Part of a small language model's weights: width 320, normalized queries and keys.
MLP neurons of a small language model. Each row is named by its layer, matrix (down: output weights) and neuron, and shows model dimensions 16-271. Each number is 128 + 32 x the weight over its row's rms, rounded and kept within 0 to 255. Numbers have three digits each. A neuron's up and down rows have the sign that makes its largest values positive.
After each neuron's rows, "raises" lists the tokens whose logits its output raises most directly, leaving later layers aside.

L5.down289:129124170113119102190085127123126133167167134124154105174201098090195132112128103081130139120150129075085107158091132115135134147082122161090130109192089125107108079090127144144106125058142142106099118134133125107128088083142151179133091146123124084137185132184096109107119101047121169121091162098128079163135113123131089152186112137165131201091160149159172158047112130103119149134060153126111130203141141112160149094158128114078102098149136125088153135141133125039162095085150170187146087111109198101116165156110166128124132176158153128116160079056172119165164126163148166105064134088108129138105162127100118150168119110112036132175143120136162151142132123177115114175151142116081139132073161123111144113212183167089131123143133056167108096158087144142157187149150128
raises: "ance", "ancing", "ines", "eration", "ny"

L3.down508:123058134133124132075125127093160128158115104103109168138148110171097125119112103108126069170155160135093140134112133167115172107132107123134103137169118169112155187148128051051146149092089136136098139149126152151080132143198103114133113161104120117139130113128135139148183110147122133208113118093105088116117138084112070118088187127141149104157152163108118137127178110123087076120117124137165143129133165151151115120068125128076113160122080091114125120166146111163115110106143131132098144131085161153086082135102034139128132163160127136054144186120124141096078110138136132041180151129192153093121133145103151139113094154101182091146174111144123110161130091142097098144150159138161123093128141111130090137117109149106255151098139099154139100124175144127109153100149255
raises: " the", "es", " his", " their", " what"

L3.down803:126127126185096084156151100133057221115110120199124132115130114029123175144121172137076139117139098150129124075138134124141110130129135095160135137129172143170142182111133127187118151126166113116149134175154137120106108100109110111133113126127180150121063159154166070106121182076189186147119116108157177126142147123172137110161107193106122164120132151162130121079116138111112136134125122171125135083147155099143062136083096098149170132140143149099106112135127062146137210145103152206146144095151127136114087150158111145189132114123160123135098179137097171150117104109167106142148099098191144131224178124108122143150139112175081129129138174140141114134156146170224105121119078102157124224150152099168132182056131176087076168163125147090132116117187138191167104138120082
raises: "ings", "well", "wood", "ridge", "ison"

L4.down403:128115094125089061081110078093143189171146163146160179138142115149182122099149152064112115099117083105131136115062113136215136150146153114148125089108103085096098085130126130134146092068109133128064138114104133149077102153126185164188146146143139101121171154127165074098132158100149132102120082104065159093167150140068125120143131180093092200133086112094151108150144146124068129120180115176136168146132103086150156123113109133098146195085112165126116115082154157082121128144105144151055105106128200134132099177083101143111148167139147132097157075085171096114126132100155122161173185095178133164087113095134149126161116132114110124124146132080108105083142113155172114119124059133130136152110167110137049120080155175134145118135150093110127117132199170129158138078101072
raises: "es", "ers", "e", "ett", "ance"

L5.down1011:121066114130104093125163066145109115167159140120120095154134134120171098161135152065112107109108135137121108171132092165132132083123129089141153119114109121116106128152134111123147082117038198154113088159095171075118107095133131148091147127127087168129074121178148084120137147086119125097113092110117099061103112168159197163104152119070142114124136129098175118144136138151108121164117142127107197143138156120180121087097139088182157117119096187093129136111111100152056154147144147136070107113170100093090133110098110180064090100102122161166127131092119154108144144094132115095140120084202070128116140118143169079197100137106059157142080129084134108131193116087170120100123073134067120092139088100164087104129168134142120078138066147126109094123140045137135197120111158
raises: " there", " they", " he", "by", " it"

L5.down591:171098135129071082093096068123104159166213088068155132125181132103132064114133111179112089131097124096106108108105108159092157110108175100078128155180120128130112167054118094103170116059107132142093118147096134093078121060134162159130082140098149140158049139152083111150169151137130137196101130122176076107137149110052121135077122136112143128126167137091167102129158135108150131124149143108135125139149130116123115118071111141163153092083117143127155143117127107098103110140098121092175124096078096113173115106198139152139136106077127129106130105124163082095135163140192158098094119081095083100121168144114140103170128078162154137128148142199148121122130147087168121117164071137132136127125093112141121201155130123156126122133048167148130085091131111136121198191150255
raises: " they", " it", " she", " he", " there"

L5.down1076:091153127106123061082164116161126143096063171124173100133183129110111106132154120106147123063155126135168091110176111097072168195102202163148128194148094128143167113124113149157120122118082151128155126137128187184116122086144074172147075099120147118137121155107169144133152062118102180142153102159152134093124101137119118109041103141109093177155122131110154129088064141124093164123104125117143108139136131120177090129163131142158125165141111177106145136117146119138138197167128148164107105087101134139139148125096157120134186114159092158177129127117153111089142117156092067127155132126150090168122093103101129170105174132221128110178142152099117175125118104116126170091195147135120199109155169087075157123108190143162095134093141084149055156201177152102112101108192098
raises: "able", "ability", "ual", "abilities", "ables"

L3.down309:108118171151166104118094166106109134187170191116113173136111147114143085164134155121140155168124131136152108077118067065178089133120115108129125149180169185127157132143109121123161094114131106129100133170141155109108188120148086130166121170103116083137093143125164135127137078108099150195103101180157085103097088122088097132120124074115112143130175218119170154134151105096143143146173145114155092090155105107131127078117153169108139171100100098151120112154065188132119124171138086141132116123089129087126075138189104123086119104100135138140156146103112128091168165189129087080135192096096101129120140141123186157150154122094177172107133119143106158128136165124113078133156091112130112171107102126106124152109158120157255145092133097125174118086126150145126165148106182
raises: "The", "==", "===", " The", "In"

L2.down441:164093146153137094112047155100146098139133085099146184103149193103118101174105111176122143164119114131134100125165144054153110133151086120104148046089135166127129112107114119102113091163115169126137086194082124125073173136131119153102146134148075145086164117128151158155104131073140093092063116122126156105158236151061105144159106091131208120123138141201155131141141107135088109145092120192124113141104126144068215118141157151083080092114063078095126119100159183070116124136087106096145072133111077135068128173137142138101164099123138170157131075133146101079176125143087102086158170102149133029146104108136121172163137068140125104122161124086146155147132140133092150094154173167156172215126094158152065123131130113064122142162136111126160126131137157141151111088172101
raises: "ities", "ourse", "hev", "ount", "lear"

L3.down738:135145096185128114126108134147129104137168116179103101142081177107117153163103120109124087126058093099093156141194150077137162107076053121166128120145144122086142141101221059147142122126139168178120100140125147170135158139119100149130174127113125159205157169143120135118095070133130139100068068095154186138121097170177050106101091093151142097162112162149114117154179149155095149094070203188155113160129122164155176187148144181130170146155154105113184098128160116154113187075103104174116111127142111133102147126109156110140127091148081116163118116121130104149122113071143094135098079184092144128102116151128133104062126131091155116168140171119125146078115110125071131143124166153169172145149208112104109137182124220119077073166123117155128163056161083090139118118141121
raises: "nd", "umb", "ount", "rs", "erous"

L5.down1039:138179125132112124157134108123132124184140097087137105156063101139123106137106135131138101130167148157164131092093089161114126073105112107111091130153187189123177101136160109130128129088163110123116092130080121151074128123133110120150131130085094108144113117158197195141136108105139196108176121128095139126055189132147137138094147131151149103121177168137223096136128044095196165174136152125067129088094106170106114107207149156055126139081151102095138093114129153121075167162128127141137076119162142068136131117144106088143141122115141066104115089131163088122109149156134167129143177099104153140150141141114125107144115152152174140110138141134157150042130139097139116084094115141153170109092136057125146167107108134156220158083168115102120165019112082091134166152157154
raises: "==", "====", "===", "The", "As"

L2.down12:230138118171121107092118103166179098137169094122124141132076116096152138116086139125133117170179119116122148157124081075151171128144113066162072214163131133141122129177162144137144141107111097111112148177139035177128148122110105147079127178037140094137122140139124141174134125115152099118112120097147110083106151075105166149183199091110120125159071115185103112120125155139128133114117141115103184136139102134169173097111205131087181150141128092148122096165160132160112136156157072090143113141084121157146134149136135182147125099182139113109165108089121090123111142125174068097132117119177140099104156087136135146171058075137112151136129167189093136077128154138136113188095134167092133144099172033125083126135119165169132116105153159101151201092107148103110052139103148
raises: " www", " htt", " Official", " nor", " ag"

L5.down791:149123240155120111148137124104157167094120110135112127119155161127114117119131126134137132153120141107100139141106139140087148139116145090241146178157238100095118176111141172117140099167123118150174081067174138121122114119088108115134131107123165155093136154085131127146083108090146118123135167153141167142086124167141122071127057134165114078128112124172115185086122132162092109103160180098092136119138120056110093071153110129048105036105134120133168133118077216109135134132111115173093118152176172224206164127186142175094122120149087131114123103088179102118120173124155155103104123104094138117122160185160150144159096071131081116121118118113147114090126159123125156132124135126114112139070174149129164147129100147113079105172095139170124066148219079176110110099116109
raises: "it", "ity", "ty", "ald", "ge"

L2.down203:177163132147117159107160068131139140084141150124153134183097104111126136105161183133115099089161124162136111145154114154128143161170092088172109134140128162072113092117070113158132131181163168184099155124120115123118161081153119109125088140084150134146123142085192134126175125172094144199135099117118114107090123084051124117121168081131128118151143153116138168151151187127097073082190118148074157095137119174133189093161104208103096107097124138159095102149098111098158113144121062119116150144093119110046128172160124127153113124114111121162124124094126126116076155101080159176133124061074129127156146096119137098159114135161244142110104107062177151084145140128122097205145125121135108110155074053108078121110138145145214115101163070163144156080081100130162118134155108
raises: "==", "===", "====", "She", "day"

L3.down331:120161165131124142098135053101129151122106123145129047135131203133153089185109143125122123140160081085127128125150128137103204144105122151142151166143143172200119162114124172155143086117053124140130168122137115121102100115136091166172137130191169154142110109144071088113167092090169127185164111098140174133109146123080158132106105118160131131167200131136134117188160132098121184124158099164154141194182102114149142116092103117088153059155137126164097187187148121083101139187129139131150138146123093157129090202145123131119105056069086127095080104132137170159154139122165193098120155096151124112060156107180137163142139092111129152095117128180170121094101138123152115166131130109147147190145106116111116186090141104167110160126170100163155145125100098082157129147134255
raises: " it", " there", " that", " they", " each"

L4.down710:067091134104140126138096145119079116173167128140169157188110130151147109099161122108159144124131147117142112150140108116128097122129148014094126157110185129144118178174077103175080093102149093140131120125096148121086192122180127153089098146100143119062118143149194125128110179081097147140116096131101122088152119122094085094140078090144119119154203202143176116146117184155112092138109149188122108103173130084108118118147046160120159186139100112142109113164038132091144149153118158127163123154047169148057117161151124105170174111123104112114151143080160126167130138170110141094106162076074121168128145120107117084151082156190193158172175110164148184130149141109136099141176138183144136127168139116130132145147182142119255158171095139136126097080078112162139144121101111
raises: "==", "Res", "At", "===", "According"

L4.down1032:134162135188166108096194123163123107171123161095145122118148170147088177158205158169123095073155119115141108136127162131120139142192151072146127096111133161101163122127118100192144133154161149181144098111116092148142149089082144184141098170113099155139137126103090196114123129144125125147147051104144127179084120131156187128160148104149176101187178149129145170128130173119119121093144132161073130118143143160125128108127087125134103167163129087104149130098139169093187154140123140146061132068122176068102150106133222140104183154113091136129098185114176135106107167126131116105186112141103101123077099148122184113123086129148173160120187177142169136131167098161176144200141129122140084154111143103075123113087099105141069143109115096055153137156100096070070102118122127
raises: "ability", "ably", "able", "entially", "esh"

L3.down61:176046072079141151099126068146092112142166158154086091148138123158128142138115099124085089104141136146121095192111143149179101115109209057159101163157101147154119159179113128139132137170128094179063122147149150141113094100092094117106133120115102121109105206130134092156221130156122113114118137152105158061153144128112069126159141136140076123127155150165138135159108130163153104121124110119108146118136095146099122085191093181115188155119134107126160113150012161111131112060058088141143111158074130072092130182147116144213167125071164175140137116115128129134147134097144135114140135140142137141115151134120131117126088145128137123126130146096185111129151103104102074185128088188132093154159119069089115094125135194140237125140115096160104143108093108152168118129170064
raises: "Later", "====", "==", "Final", "Other"